config.toml
n_layer = 16
d_model = 384
n_head = 6
n_kv_head = 6
head_dim = 64
d_mlp = 1024
vocab_size = 8192
activation = "swiglu"
norm = "rmsnorm"
norm_place = "pre"
norm_eps = 1e-05
positions = "rope"
rope_base = 10000.0
rope_fraction = 1.0
qk_norm = true
attn_scale = 0.126
bias = "none"
tie_embeddings = false
parallel_block = false
extras = ["capped logits"]
init = "uniform"
init_std_qkv = 0.0316
init_std_o = 0.0392
init_std_up = 0.0452
init_std_down = 0.0452
optimizer = "muon_hyperball"
lr = 0.00828
beta1 = 0.95
weight_decay = 0.0
lr_head = 0.00436
grad_clip = 1.0
warmup_steps = 92
schedule = "wsd"
decay_fraction = 1.0
decay_shape = "linear"
final_lr_fraction = 0.0
batch_tokens = [32768, 65536, 98304]
seq_len = 512
doc_mask = true
train_tokens = 265900000
steps = 4133
dataset = "wikipedia_en"
MLP neurons of a small language model. Each row is named by its layer, matrix (gate and up: input weights; down: output weights) and neuron, and shows model dimensions 160-287. Each number is 500 + 40 x the weight over its row's rms, rounded and kept within 0 to 999. Numbers have three digits each. A neuron's up and down rows have the sign that makes its largest values positive.
After each neuron's rows, "fires in" lists the words (lower case) most often at its 100 highest values on Wikipedia text that the model never trained on; "fires before" lists the tokens most often just after its 100 highest values on Wikipedia text that the model never trained on.

L8.gate214:477557465445532485574540469425429503539412505433546420473518458501489505568616520448421457478459461508527513459529477504419494541506523421499460468465461466509496534495549550509555476558432441509497489443519485523541570450506489467531450531498446503528528532543433450502558528406522586585486500533532379531522438420504499512497534504462528533504588480517487491477501460510516427455537
L8.up214:527462481464453472478621566490558489506460519552492523508427438480487502446468478555488497514462509496404530532528549545573536512498470555518576534495531537453549505515480511494560479561495479512463464484461488490472624526522482524551520548572511528451534489470442444467573518492480511501502467510563523462526479512518521456568424554495543438537509439489441451450492506494572462562479
L8.down214:472500549476479551448574581510546520491505541503486546527482443478448564486480429518454501552474472526460538487478533541594578512496541465511467515517522483514504446500538437507569505534488479538487445489494522464505542514553450569496489430519490532512517468542523487426576550496499498527491450533513411466490481514458543495575439489484489527481533469508503473478546475519446544607518
fires in: "october", "november", "september", "january", "april", "august"
fires before: " ", " |"

L6.gate371:528561526524524501497493440500515500521475528465429495499509541534495506516500517534472523487481493425506510512426530517503502536507511531439419533504460520521484481504499443540496505505466475497464550509563474451512436510435618558526383483559497536433564484533508512521491490544503504496510476434553509470514538449538510469506594485539560488579474480516426469401490461557495486541480
L6.up371:511495479492540438551495455458496486544460499481587477502407535454481490493492493536464510447469469486536501492461498539476555503484528562484504466482511465471504498469507525523565469462495515467399533494487482438523516542494523543502445524554493483568515485495450442549480447468464490515563522500452493477501456471527485470520479511505530463469543459508533468508449487506500508454463
L6.down371:517589422466522512530538489521467562502480539549549427471501531426526463600459547467521454442474492468532506470519530504480538537468514561524551449440531489449510484512475488496506514400541487526482498508482534457556487448457533525478502481528468537531516516522500449466415467544479511478554553562414525503536499438508594365580469518532546475513495482491514563508434460500459569587476
fires in: "on", "along"
fires before: " ", " the", " a"

L11.gate949:536477468520492485493414487486487521533491533479530481537496506581522570493528456536496503490496496472524539467472457445505502549477493506519476485533525463502551461590484500524526533539445518467536514528507513520545510449504475628523501535493568535521574480424498473489496522508467481479515510507518460461475528481490521586546581442444531499436526453463565493479494574447511556507416
L11.up949:525471583489491391526452450465479488467460481543505522484456438490473504462511446561445520512454477410556483533447477452526449518453459554477549541466451538505511509479467530512506406557461493449518467535463465393534488394430488473513464482502514436541526508486504568561475523481474440493470557457517453459555475485537497447537420459510452492531504519553493521557504535489477516504507
L11.down949:518412440493487499557472503584452559475502403469530457612473507472475464458492479501471539509541431476484512537532545521466494461464535515551458529504561502532591513588514498515553456490484489507410473598455501490543512534488499592542511465500464449517468563529508464534537442508509459455554582555516510490612505556534483490461499534486527507523436541540532510453462494507449536507474
fires in: "as", "named", "called"
fires before: " a", " the", " \"", " well", " one", " an"

L4.gate58:496456439497466503452521580462542581544490549553551499474546543444463485508456491512464487445514479448568505472431474518511488518515474487484544443503569502522519446446467465556531481532520479484489487507484415569537493533475420484542515500512527495534475502528471501554560574518498525484481524550584523430526534514469617543460515564458459529529510536467559459528432501424510442510482
L4.up58:504508504518436539493504620474562502514491540486577506512528517518523486441564511509517497381474520538447544565474539455476521513466456467552495519532462439552509484432575520588588464559497494600536499492549469506421475478485526491538511496530483419454549450517446444449517518485573490503495517468505531526505445457544491548502482487488504501447363496448503546423508467467499452520491
L4.down58:487484559512540561534518521517553485493504527510537515514456562576480567518547459472535550382410492492405537560542580538510502534522478535538539491461580401535498461485525439438543537529535430523509445448516550510503548476490460470515429459474470522572523526465460554402437569515582468499518475520467491583509508434486452499565509482510443545509485470506514515455537476520460568508501
fires in: "succeeded", "led", "preceded", "help", "helped", "helping"
fires before: " by", " the", " to", "ed"

L4.gate695:470470590462533472506481487513470537487493500498495419512489506573539489564513494524492485484521524469547508487507579467522495477525451529488466431487499452570542462575555497459430512517463451606465554486515532543604519465520556483534549489497491508480464463584474498520527448468506574508534494547486432491532533518461532484497450475413499553488445499509550468443492522530561464524455
L4.up695:467451455491497521416447489429438531464528446530537464456533473543601507503479461517489527519523481489566460424465549486511546541472393609454487451513546582536606479463521452438447454478487466509519530495513496472525535469489461458476548539490440598527454445525418466538514497543521500479558486458538400519428539513541449539563572484458508512485534469489474560492533528402527459510450
L4.down695:542432530466496443516463509468489541501491563448531492505477473493564463527523478518450470573545429506501532461591484507460468518543467541554465450512558479526439502526537534535472481444505404527461561506522601494515518448495471521523543535475531514538534536496541371476504445482509472496493509521533620481508509558481514490485455450452506488534443467539499517533472485479484400563448
fires in: "of", "2021", "2023", "2020", "2024", "preceded"
fires before: " the", "1", "3", "0", "4", "5"

L6.gate576:505590457460560511506494487489485541554406510489498551482501514488423487470511469461509512479543570532608482534511582541474530533493490486440504482459458549511433556481462563518462559462517515541460453537499520490517522491550537428484479509481526461501508499465530536553509559466448525461532455497450474514504548554527556496502445510480545450510497461515517459473428481577509544482496
L6.up576:558524506477517556508499567493439530559557484537498458474499514524464579557480505490448488518489514506516491509499530498485557533534504484576525434506574511565466511421460566539574440523466492520535471486463551425577595506520500498501503556549546501438438457542552531488511474546544538506474466508451579510521570488488475560490489548495497460490516535505476501517497486488450416437581
L6.down576:486540536548507522513483460572461435526387484531421476471470501478448470505481528512549533402547552485523433529455527494451542504462414488492404468548413520543490470507542529521485419519504520572471474460464480473560460461513533489459514519545554459557436466494530525431519521496541538536508505490497489457569543445440461408392534499473527543512488514588544483550492508524472539487509
fires in: "from", "until", "in", "since", "of", "on"
fires before: " ", " the"

L13.gate786:537466534427495443482524454496465549486455461425464472496577519495510475510469513509502488579516447481562488533503540526517539541533554446560545462555477479561516483556519458488474479453491481447453505506474491507460551564534547495447470574518378497535465518402489494508493498462471541544543484456423499485513493462477470582546546515372566471569486532428521514496435466564498580534542
L13.up786:527470463471574564582514452536435507538502529441536465532478473518533541496501575438541540489497455478466524508555572463488555508477567444508556494563533572482517465512500479482498522498430550461442559484471563469566562537460495496415565456443456497558505468521440483441490482440467517515496494438499513491489476461487505404527491554513529486498491420629510534506551485449485547504501
L13.down786:467530453437496511488524515509457476557612492447507509549551500565532504499509397447541548457499488499482372559508566476437503446488509465404493393575515537548541538570508450481539476495541488541526507457475535530480530475520507551506523526505490507530500501568528436538503488527531513508485513479509480525504505464528460460497500508429531464531496475514455544449421451500442539497472
fires in: "december", "september", "january", "on", "november", "march"
fires before: " "

L6.gate801:497439467478466459588506509485462477478560503587439546466551467488459519477498502436516495559490577481453559507467495459499484432457505447553580499454569598467529452516491520537554494513544413456565501506500505456504468520523459518502492526444577467490487538548462555549425527499449435500528448548517516566498468506503495429483496470537493483465537509454472548539522409493481472544490
L6.up801:502485468457438418495528479479417479541419487479467515452513475455507478463495462443523557537455550508484485535430514550513493456422546532499454482426446553456522524472520466496470474427461484444549493430561543490504540485542497516575513450483553494452509505497531491449442502480476415541514503550537559525502496639473550405525506456522498541518435461539571567454476495467458503483477
L6.down801:471505496483433460534540494499442473524483445481443559441492410458481485480540478451525517488534565521475430534610478457421485493491527444523528550532496554459462483510461459506513453502505404482508493477543484461518553507502557544437481471519553456468571521511485517401449504450499479465509505494530471488489492535527450484444475470499463523470506468502489538502443515494475535532494
fires in: "0"
fires before: " |", ".", "–", "0"

L2.gate914:505568516469515503524511436535551434505526514479535510513525495565460491460545512523476514423524506496466458492463560526552482485526542453557485481523520531510442551507475535412542424416581572544523528452471529554493493497582516498443530540505528470472513500496466422469509450569549525534501547558512488552525566580598500491537430490467538467460496444532509498471545484482467485543510
L2.up914:479430553507485451528481456474517469564498453445480521500506511469587467513512488494589540481507518489524449440544504468493530508476555516468491485507536485521517451468510532511499511472444476502580519530448531469482468518448563508498485485528496447434478543523485479441540466511477510408527450514445476550575541539499484605482565428453501517437501571492506517546428485568496494473430
L2.down914:524496540486468475476501507486469484463498477506500524567509415491549534463511436512482533657549462502519508494465476524514502522497520454550505524460493457516453438559528427585494573479528457522517483482523476537530438526466522536549517483496489499451458523549496486522431551493530425517542539455530458509578458539495492498480502462481530493491498470524499546409498510584477537480475
fires in: "10", "100", "11", "107"
fires before: " |", "0", ".", ";", "7", ":"

L4.gate74:507492473489479459547561516475449519514522513525508595542443485486559524508422461576505519492518513506492601519558581545530542559491531549487520522502468499606488507528574489557492465523473528515369492512543504489530560507483523472513478550409471490490476529502487532477475461504518509506498495560479533502511502560435485493472497468502609507532498561569461505485472515467482460495473
L4.up74:504561525458503499464544493483418480496612482499478547487516471481464553497440516500464417498513524506504463557493524519408451550528502493564539531483448493565502583455466520482517483507512517537442579534567457520456519550497498505525488472552536507480492545499561509464493538514468540481446478466498562508529533475513506514492488532554527489551503433523439511523521454431530553558556
L4.down74:484509506552417510537474532536473484506486536549466532571499506421486510443429556540494550469482513472545463507459462534486512522524475511434491481516475580548447496513445523533538423528495510502464443520522476526542443477536416552465433575445475566487481447522443571494437536504500464580523495486481512466530530521563444400439493517473546498498540501467488513494503510517493488536550
fires in: "from", "since", "in", "casino"
fires before: " ", " the", "ino"

L4.gate736:476523453497563488541489492483500525469502498511449508537502547556496523488536419495505548463517553432554521468482464523444456463578545491509473485464490430445575578580504538543539555513436482519565531515453480582504527465519539507494559545505551471519499439589498510481536489532469545622488484484510510489480476466464530513503471419477485445531482478520482495437517530466448450493459
L4.up736:474500417455490539488505480484455449476458453522476551529554493567552509526505497530520444492507471528455520481510469496552470471546524462415529480512448465509572526487452449483497500514443604508519522543439586471464509525459486469425521564486450465520432489552504473532474492560476507481532506570533493436482513511535420418632483470512482458472471565589508464540489470483460566492527
L4.down736:562535502471517448518490539518451504563469548558512506445500519544472455528507544485530484525515508527542434447492481473570568525519524511555538481473501473525525514460510548529548521473507458565476525518533540500489464458529494530576553533539488442486469467509561465452513407453438515483507460470483518541492552527549537470416495478418462487491576485500554541533450611524504519477485
fires in: "2021", "2020", "2023", "2024", "2025", "addition"
fires before: "1", "0", "3", "4", "5", "2"

L4.gate829:603494526458532521461494396514551516529570500499543523475547442493501412483575493546447445540442569558498519554501493551503541532470455516451395434483518472521554514523567473482545494501427478534539499504530556519491503518472514450556457489475573474469561495444522523445477512488505544523469548504484505514506427513475510449440501438474449500534447405483487490498523508421492541488441
L4.up829:479498526526564495547438440464476582512487473514575456463527590523518494532424546557430460430539497525497471530458427489508569567528497517493548570547442483631546504486489504506482511522461520544512503495442512533537575549533454483459497490482438517500415491480537480479432492504513481494506472490531469486498514482571585506418466493438525442492459452491487473491498423487478438515500
L4.down829:508520585443540483526512422467550504479487462384524585449516408477485529465513518453507492553538489540505545466514488520572525525448492574500455471444477505508512445525442499513514544544468410548534434512454554507495503459557452519532493546513471512527463460471504453488510427533487526504536577555478509509448487488511539497481466479535566499557529452565504474445509508500508480547539
fires in: "2021", "2020", "career", "2023", "2024"
fires before: "1", "0", ")", "3", "==", "4"

L8.gate770:576455473452497484484505482395472463553531500533499505541450490537553534478506558516518428462496492499484467511557598434410522521453538509501535506517550458460567552560435547571494463456546503505524555626522522456526525502484530538446472499536574514434488565493502489538510499485504556474455525459539478475550516543477518498556498465566514529453472574524514462476468506515480477544462
L8.up770:496538485480440501513432498483477498570476511538515476546555552507587557450528513503491498525539571445542490548540476494465474515577490602466488491412486534442515563443514498484478483491544479544450550496545612502495483467436529502505435473520515525547567483508481513500503476459532496499537503539549473493481448483504441423513596504442575473529522505511472467502495458460525457492559
L8.down770:526519494518511490433524468479452519534434533564526453608453452479501456477526467490487583457467493515447458502481456462433511505564562501512467553450521491452572543544531479449474506493542486557484549539435479479564501502495519555474478512565517449465456523493503491484455431521510604399578548481456539563495503526506543472587471582520487432545415522514469491445479534467474510567414
fires in: "of", "on", "along", "with", "in"
fires before: " the", " with", " "

L8.gate1017:490541520427504473494408488428428507523509478487538445534492489469478452530425563494522426444521464515499506507479527553536521505421471429540514536519467431517553496463530485591412488487551523463627561483448536432509516466523470510517529518404459457462476519505396489474474548545554459506626501453506460485447463522547489561538507516533445450537537411504491444488464492473511476421455
L8.up1017:458520485552500527438487476488462563452498474478533486456584455493494445492516486421435520473459487506521470483469534504464548529479442590470510377517507486498533560489516497535498414472501511514524459471474460502472525495457469427517497493487512446516485485555521462533494481482563501527499471499566438510414502489534451511528491500440474486509465498524493480532521485502492461465580
L8.down1017:525513523527437568496461530434453523454548459522540446552444491518508486545467443539430409485534477490601521478533512512489516447454547525512474524503452536449499511510551427548476514501498445522508558544485544431441474476520485496507560532460525475478512541534483426510508473482389524483515496487535444462456526548557489452508542460566470502502462489583561527461437592552425480516469
fires in: "2020", "2010", "2024", "year", "2011", "pos"
fires before: "0", "4", " |", "1", "3", "5"

L2.gate162:390468516523435491498495543554480517484495462473565543436567557582504505495466466446444517524568461518578510450478444509456493528410488494518525571556493435457480466487456488503460488499428449531498524547554577535462458502452487531419528565426474528579540530537529493433460520470473451477481612518547535530520483503498440511514535463501540505529506495537580534470482551560551463560539
L2.up162:381468575443502530505500437511530561505539513478600498516515512539567500441517474444434531495422477499562563544426468538507518527548504420541472555584471477500453383541560515510490437508499445541554429531519506505498562488498481459480538541522472501548509556459455438517458505489527535468475533492486563538497504503516477554500526538429467551534508485503477520519509534474498526571585
L2.down162:444461594455520573429522567525465538512525531449516453423526507506569538474480480499462504592420457502530456547527508505469508514509493535562573498543526454490507491540560463528492461443521457516568464540542519471480501489490496417484533551450524486532438504488506465472367573508519513446530481464557554450566523525533430588475506492385508564525481458592569576550485454452537493557596
fires in: "preceded", "succeeded", "personal", "single", "title", "year"
fires before: " by", "ed", " |", " details", ":"

L2.gate363:529516564492516486557604487501496573473483490513488526508544537567565497537532488524557530484558550407505442523535523519514435475557471540486457458526493500520478526450531509485510502480607541521545507525507549506467501441541534495501537486507486478489472535571478462484519510440611526456514452487482511560582524549494550446502602513498488422495563493508512525474517460526485461494501
L2.up363:511509497445589500523510499503575480487478590486495474483463524491531474491490489505509532513534478528524492479480490422585506484582483551520489492470506506484498480471453494447539490523517585521465450547378501491503515495565444469439443531496537525515462569463535487502459498525448512509533514490506467555476469480509540492565524521488487509402538484545471505472485569512506485512459
L2.down363:519515566526503481456499427494462492518423431471473562505512507525466471496549540486493513588459493500541465438509465449507538437531527526529496596536493508582522525478533436549492451491486481476510430459437565531557499492478537571511570496482564477472497542511436524465525539527505517511523582487475506536533495454485539498489523499518487467518465472553529446398454579528525457479549
fires in: "13", "23", "12", "22"
fires before: " |", ".", ";", "–"

L10.gate388:526460515415470494482514473478530544523498505444508473517482444496456432446566466425493489546497539481533473573521470508547519425525502489511497538492463463530508493484503580470523441552527510500495527541548538439513501584480504525515504568517479535541467488481438500492514530521528546529505475489556480589422498545513592542513481433493497590445511442529510536498502480486535555565578
L10.up388:525528479515517502549489537495490514454465431474506435484553443562480548540500535508479501542514487460542590477573583456570467465488449450495562480526475600493550618493522406499573510514485491449379459518565479497455582522474460504493460506488445449501527477499540468461431479479484471499514526574476436484525494422487508467567505504542417481504478454468459494448461538474484463521480
L10.down388:497544544545529496535501444464468524468515438451469424482458520524472507535497496519487453554528554461463599488526544475476504541521435473453444475508488527478536518414463493497517532539479496530440516516473476489532493541529424443487511488498520452464523514509559565508468447505456499474524490467494448488489449435486532468496578473438450528543539442458446490486493487449527419506491
fires in: "september", "march", "april", "february", "may", "july"
fires before: " "

L5.gate132:459496524464454441549509477480517542459557546525532449464526568494455592571509515536493521536509536572524551451470519492574557504461500475445475421547465450573471460619527466532499541448478458538545480475556462487451526513487538582531484426521439464482545448479510603501492507503533562587573457521475518512500470536529449525509481472504488484545520504546530473492471489574445531435528
L5.up132:425467509506507459456494477526511527488566480493521488445462473577546503549442517514499451474465521525551496456529530518481506435462493505467507459478371439521516518478487496544528514566487463419447570444470543451523503415506463483529581540562458537503513397473477467480494418488516469456595491521458487499436528472530502499496428442460531499511464550535468501453516437516486512508418
L5.down132:500460528489445514512492504475495492498447523438510488523455477548498419582420495539487420581492549553551562453510451514551518532496558507474509431545450441522476502439444535511515452498528481469428517495368572507543509420515493481542499538607484430542471463467498472535531469445452464517480440458529451515497440519498509433481495505525511549524475482475490543540531495509468593541464
fires in: "2020", "2010", "2012", "2024", "2021", "2011"
fires before: "0", "1", "2", "4", "3", "6"

L2.gate972:525531549451478600489482443472501425509536554552526441530513422509479554571466486528482477517454535457483457490471518542456498531458565527476472445505478454493495496519542455513464467526545470515469574556493420502456475478483474436506553495493460498517561511495486572523519496471500570498549440469465434530494493499572465452527561459462493471520547519450481587437475534556472476485467
L2.up972:531555490442480567467501503450532444540504525516515487523506403518433553485470526511473554532466536472455451514490484502441475490471565483562477448511519435459459493498475492489506479469545465486433528620525384494463478429505518439405485523477513507498558471466464553519521487466458538517519478477457443557538526503567438510506502509448552478467557541459474531433463475561518478482454
L2.down972:465484583521548555451434488465490440514536547517495522483547461538430515513385532469495565484564500523486486440485492516528524503404526494465437478522496489479474487557536480552550426540546435436417501529570487483444504586407550520489507445428542513481573543495484540544495542496505528493490572516568447545467509534469507516435515487446491508506462489451485537550455580594502508485480
fires in: "10", "20", "100", "107", "90"
fires before: " |", "0", ".", ";", "7"

L2.gate519:506497460506470482463490539456513511531522499524499493507487476432505534454485508509431429483488526425579517436470604489517540562496558456560552521507509474461408516596500480491392449521456480468480566471527511522527535487520426552514528497503436492532488512453485433534507505502494498425517443446549505496484510437508488525522524517494500523515561537566497468546464560504525467495401
L2.up519:489491458560607493518477539521551545519467504524563448516460500467447483421499571480477398461515565479522505477455543499572506539532541527431489520519476495547500508545512506462416465470489412478458522488453490534509472479508525589529540527396453478544536460516512457498523499493563494404492453437556558480528523471526460469532559548500491496496503521586470474563444555495540479477455
L2.down519:553480498494535534482444555478498486462463489552488482413508426465530515487468553429539454564498464449514458473540545404477498474565543480476507514473481481451461519513523478489426515561520465444497571511491467585494484506488482577519588559481501484528501520411463435571549430501478522471432518515477559526508493504536589459453450509479507543445490507499529490511520512481478459488416
fires in: "received", "award", "learning", "earned", "of", "awarded"
fires before: " the", "ing", " a", " ", " in", " an"

L8.gate175:539507513540597570471534586503427487548504562521495457532448449540480537517505521491563483478450531471571502493539553519536515513449449498518537553502450459539548486503482459429492571534488483476518578492453482552559454568472526556554458510508509481496542463488438521546504514512527530493478395455526483531514491464475556507506524496555610491451463582534487556501527532533484515429467
L8.up175:514464533480543504527592545536421488527451546477457459551515500532459478536523535533543551488415560447500591494513490550549535496505434510497499553501512480554531518488502466463491546498464506499486518466471490465563481512461500524536520509503502492516523461507485550531499529510529516495458432500512556481489477519519497484561529465550600514434458563554521531435554532457521589523544
L8.down175:552442534494491508511514565510494526507516542515503596565491491517528438466528525496513511436484487520589534469593518546541452481501518580512471501473476493492561539453471513401485536484472595517441486521499487465566497475462518550460509519524507548494500431499571542547498543487461527497524491477544499454482479473440488446417470486594520516578515524573497484468535494569372506530443
fires in: "during", "of", "the"
fires before: " the", " ", " his", " World", " a"

L4.gate226:491447538509502509501483520489428463474486468490527506494514480520448542520540592552517557502478479492458449523401453455479524543580526537523451516533511412494571469546463453506515473523539512501480473514474425504486460565527491463440531527511522523583593481578431520445486482532516536556532482521436572519530456485507499549533480508495534462505488480487444458513513412481474480448544
L4.up226:516479518524464476558573498469584520533483498474437561480508497476558556487499498437505518571521551546525594451552537547473469494515484480478513476504475478415497473451521501493519426485465469468435423523540500554531612474504467472491514527479431515496472415501487518439446489445585454458486517614536470541480479482520478467572480437520490498506488508509513554439477497520475517547481
L4.down226:535478449484495519556510459511458545420526550528480518537475513573545499482468422544472484602535530462584462462499521481571517463504447481531496481521513490483519541568470482456526478463503487422507513477509539599469462525538509474644402452509543468547512526466493414477516521523418466513507465525523473459531553525517492392534517461485516504570510502468490460542501483495451435499487
fires in: "0", "10"
fires before: " |", "0", "–", "6", "3", "4"

L4.gate411:479431478480573491434500555472445544458549559440492504514489582480484430531515506444528477537469494512461539475496509517596520578526549425566522499486489558482502405530474531562508512483482471502518534461467498588528515486499509533459560608525424441535509511544439470464507503463480472472511471509522511466531557516532470426459562522600472522513514464432535461502456538425538496505449
L4.up411:525453511529526485516509451479520476375483452528514482496482522518551509441478518489481442485524446514565479427435507491539514539582555513527488532470468450453428461486556458477531469547494489523494506508460452438496502489505460600549521516500507448479574537488452485519550521518480515473520478478513471445462537466518477552487566521441525509486611475471488470469448491421500495521504
L4.down411:508488497426522482474483483469550551510534499502451448487436534486479417496581512516480536551441455537479481488513513469500515500469459483511576465474484545467537574548553461504481471550578478495470555485515491544473507468528423569591506454511504427494609415452450602493589526464526555550535463415496436546462503420550490495493502453483516583438500489496462464537505460512525496527507
fires in: "2", "22", "21", "42", "2022", "20"
fires before: " |", "–", ".", ";", "2", "0"

L10.gate356:451545463407463495550512384485477496483501448476439488490508454527513538474483451446490432500540553568506518479450512515554518564533477429483515501483516498523494494452458476512522459529503529466509422540548441506516571572519479525479467502473426586484447454456533497473578495436482514476486553397519495514453494513516553454550514519542524476501470453468498510466522416491464458486563
L10.up356:463532525445504466475479535533509456501488504497535499524569465568533419490568526526506533472409499550475483498460516426437522536517541475471585518532449465490514555569500460502457490569514496469510456522536490499425514473535471422486503509450488510441511497482482460478442527517405470502541496551472541472474434449459450471435497428546527488490467413479500503544528494476465569424514
L10.down356:490522542581452541531502490465494500471552554512492487523478396539450523453483454481554521521497543442480449521501524441497404555500502497533516420513499395566527427509432503427529518529485496514547420561451486475452514432555422530482507584504540489528478556503469506495535503451522449488497536435433485575512505549522493471559552519513437501443518465526515491474481450486505536511527
fires in: "september", "august", "july", "december", "june", "november"
fires before: " ", " "

L8.gate824:469398540501442530492449507576516497487552516553473464510466513437553482403519534469458465494552454475445499554461458458500424537497493520547507459407538482538499502520514550418516493425513514578482526517495471566539516505528485574521559471527554533522495560463465438499496516560499411432528516507496482528501504513501455530417534529478590460569454482565538444497533496466425510514538
L8.up824:493424526432517485574502457497539448481535538551507451531502509617531524458463501466467519526558498500432463509535518537457459488497526440488524535469514501548458512523526552557546514487510539519501462558455490457506490595442507456474514490463555535526456512463512550516503557522486454503503419500530504498545492505490450518458587475463543542502479506524533571491509493417536546492564
L8.down824:483430536492500539481508488453521458467523497446479517558421517477511541466446524483488459638539487458430553442491547489519520468496457431543542466407460507440475493588459495603542468528536513524460515419459457497433474517525437588554505456413474480487429450475503453423514501453512486502562444566499556518512489505525505478484491459506523483507414530487486501491465447434491548448519
fires in: "of", "as", "was", "be", "in", "the"
fires before: " the", " a"

L2.gate116:481438521443423518530546516565528517495547516502528489481454491473440472484425458543483530488516532542528472551459527524490452555487536455535524423511497513548468483412571498569517502569557501513502529519485506506477447507455480443464496474534530513500604486492445458437476406478497557444430412537509538449549478502494527553487479476479457447513498538456575544465477489492493481493498
L2.up116:493491406581536549540446513533431473482506394509488510532462425519466466585443448439526448495549532498492518540581530516510480537547515576478458515483431521548507502538479482454523511572530504459496534526440534521510515512526469516487517491498458474456487505514500492455510525459488508402514487468504460531512469422483542469510579468519490505550446564505532501459490525428472500516501
L2.down116:485482433572461513467469467530497484503498542583432557464537456526434451540560492476523455486468463559470502519528425547489462497492438459472494489518503521492529439497489487516472581504518473499523528448551541493429466546558498534466463455533424446520562502505452463487486511507460512462464504508505537467554511528499490514519508477545496490465483523499551553498520519493424468500459
fires in: "no", "mr", "lost", "win", "noddy"
fires before: ".", " |", ";", "min", "d", " to"

L5.gate1014:473498521492516464439432515536403520489562547514516529458488541494495598466434516580479483520460511500513534502501560512601425542476513492510492532554482580445454538480489461451539429458544532531405493525465495514572456437494507498516528540515490477459522473528489608433460486530441513454547504484540512525524478540503521478572535520416456538490506470520535488491481443463533492543401
L5.up1014:500512548507485454499440541489470484518494464496537491435537465531476486481414497521500470497510514504479544518503583502486451516459527528528480459522486524514545507499569497453525459484475448475390516521483492478506468521571504454496553522498423458477507550485476502437518501491444496459517436480545476552456463500444549500602509488458490522518493517521387510498444480492582538435439
L5.down1014:533494516509538444559421519507462519472491516535425539472496473512563503489463476559470504619539508508460510487493569565477502486477439418504522440536515469541513545497478507450437440435480519564513497489485462484539528468480532401376453546501533486523433459538530454539528445478460574511432511500593526543487484545498549498498495481492474540527520501526450511453472451470565495492605
fires in: "of", "for", "from", "in", "to", "title"
fires before: " ", " the", " a"

L2.gate286:495451495545473528457410488539472534462525533442542471472522469505509503503480511462467508509524542410508499555506499460502529577440449574589491546456470507479490474473612487531508513542499431540511571550503531445413513515430463516545496519476455521541513544410473457500506478408487527532548527501457521408428467467487478508522459563466550493540438518525445460515529438438470502521514
L2.up286:535533434549530510432447495543506488516535552498603445511551456533533514477412499487424512498493575455453511526577477596451481504500439505495508540481484487444487471500563414517481461490489438503541505494575478449555494518486454482546486515537453554546487496442525478463498490476492500452493528516487457449477445453541497472478497540391497518427415403516477459511538493472466448540491
L2.down286:538538463429448539439429513439474507486492478431560363481520482473508499548516496559549510507523515518500485549499542526476546499495451467506534532480475432489522517542579516474440425489474438573554557418463527513474481449529492510528499511439452513486509566467538484467469463523466503462470446465506528539496523411530438523541437553500461480471499465491493523507519497552496453539486
fires in: "preceded", "succeeded", "served", "holds", "fontaine"
fires before: " by", "ed"

L2.gate446:454483434475489481515395619493498447509526606530488475431487509507440511507452474494509488534433470486464552485402465495595528492512527586538538561490556483538486425455519500500470526490525464464491470530554545501475540543545487505553538515423550498521495488466472506494532523473500530484595503450547536521554515523541498460516546466531528462434459494501539539482595466446522491543488
L2.up446:493453548515514532533528519491521471482520458588470538451547549511555526412517486571460541499484500552535497504550477500504394446472563512438474482514502430562539504467523543540472438444472500525444547518515540506496498465492378451487509564522480531517562472462439530537554538452406456428493470479474520410476479569575588504495426495492490504526436494444517488409504503474425475518439
L2.down446:523451502529528519572512441452539466486519506551489476478518463515448510472543552500524504457542555473520424588500471548459464495540514561582488516473541465607512497460448475530489515459529426507506543536462498559466493549482462514517482519520546477539563462494386523508536484553519441402483498515537540499505448529511566555470433522434403493514528500500468483487509506500471456524430
fires in: "led", "served", "won", "took", "were"
fires before: " to", " the", " by", " place", " as", " on"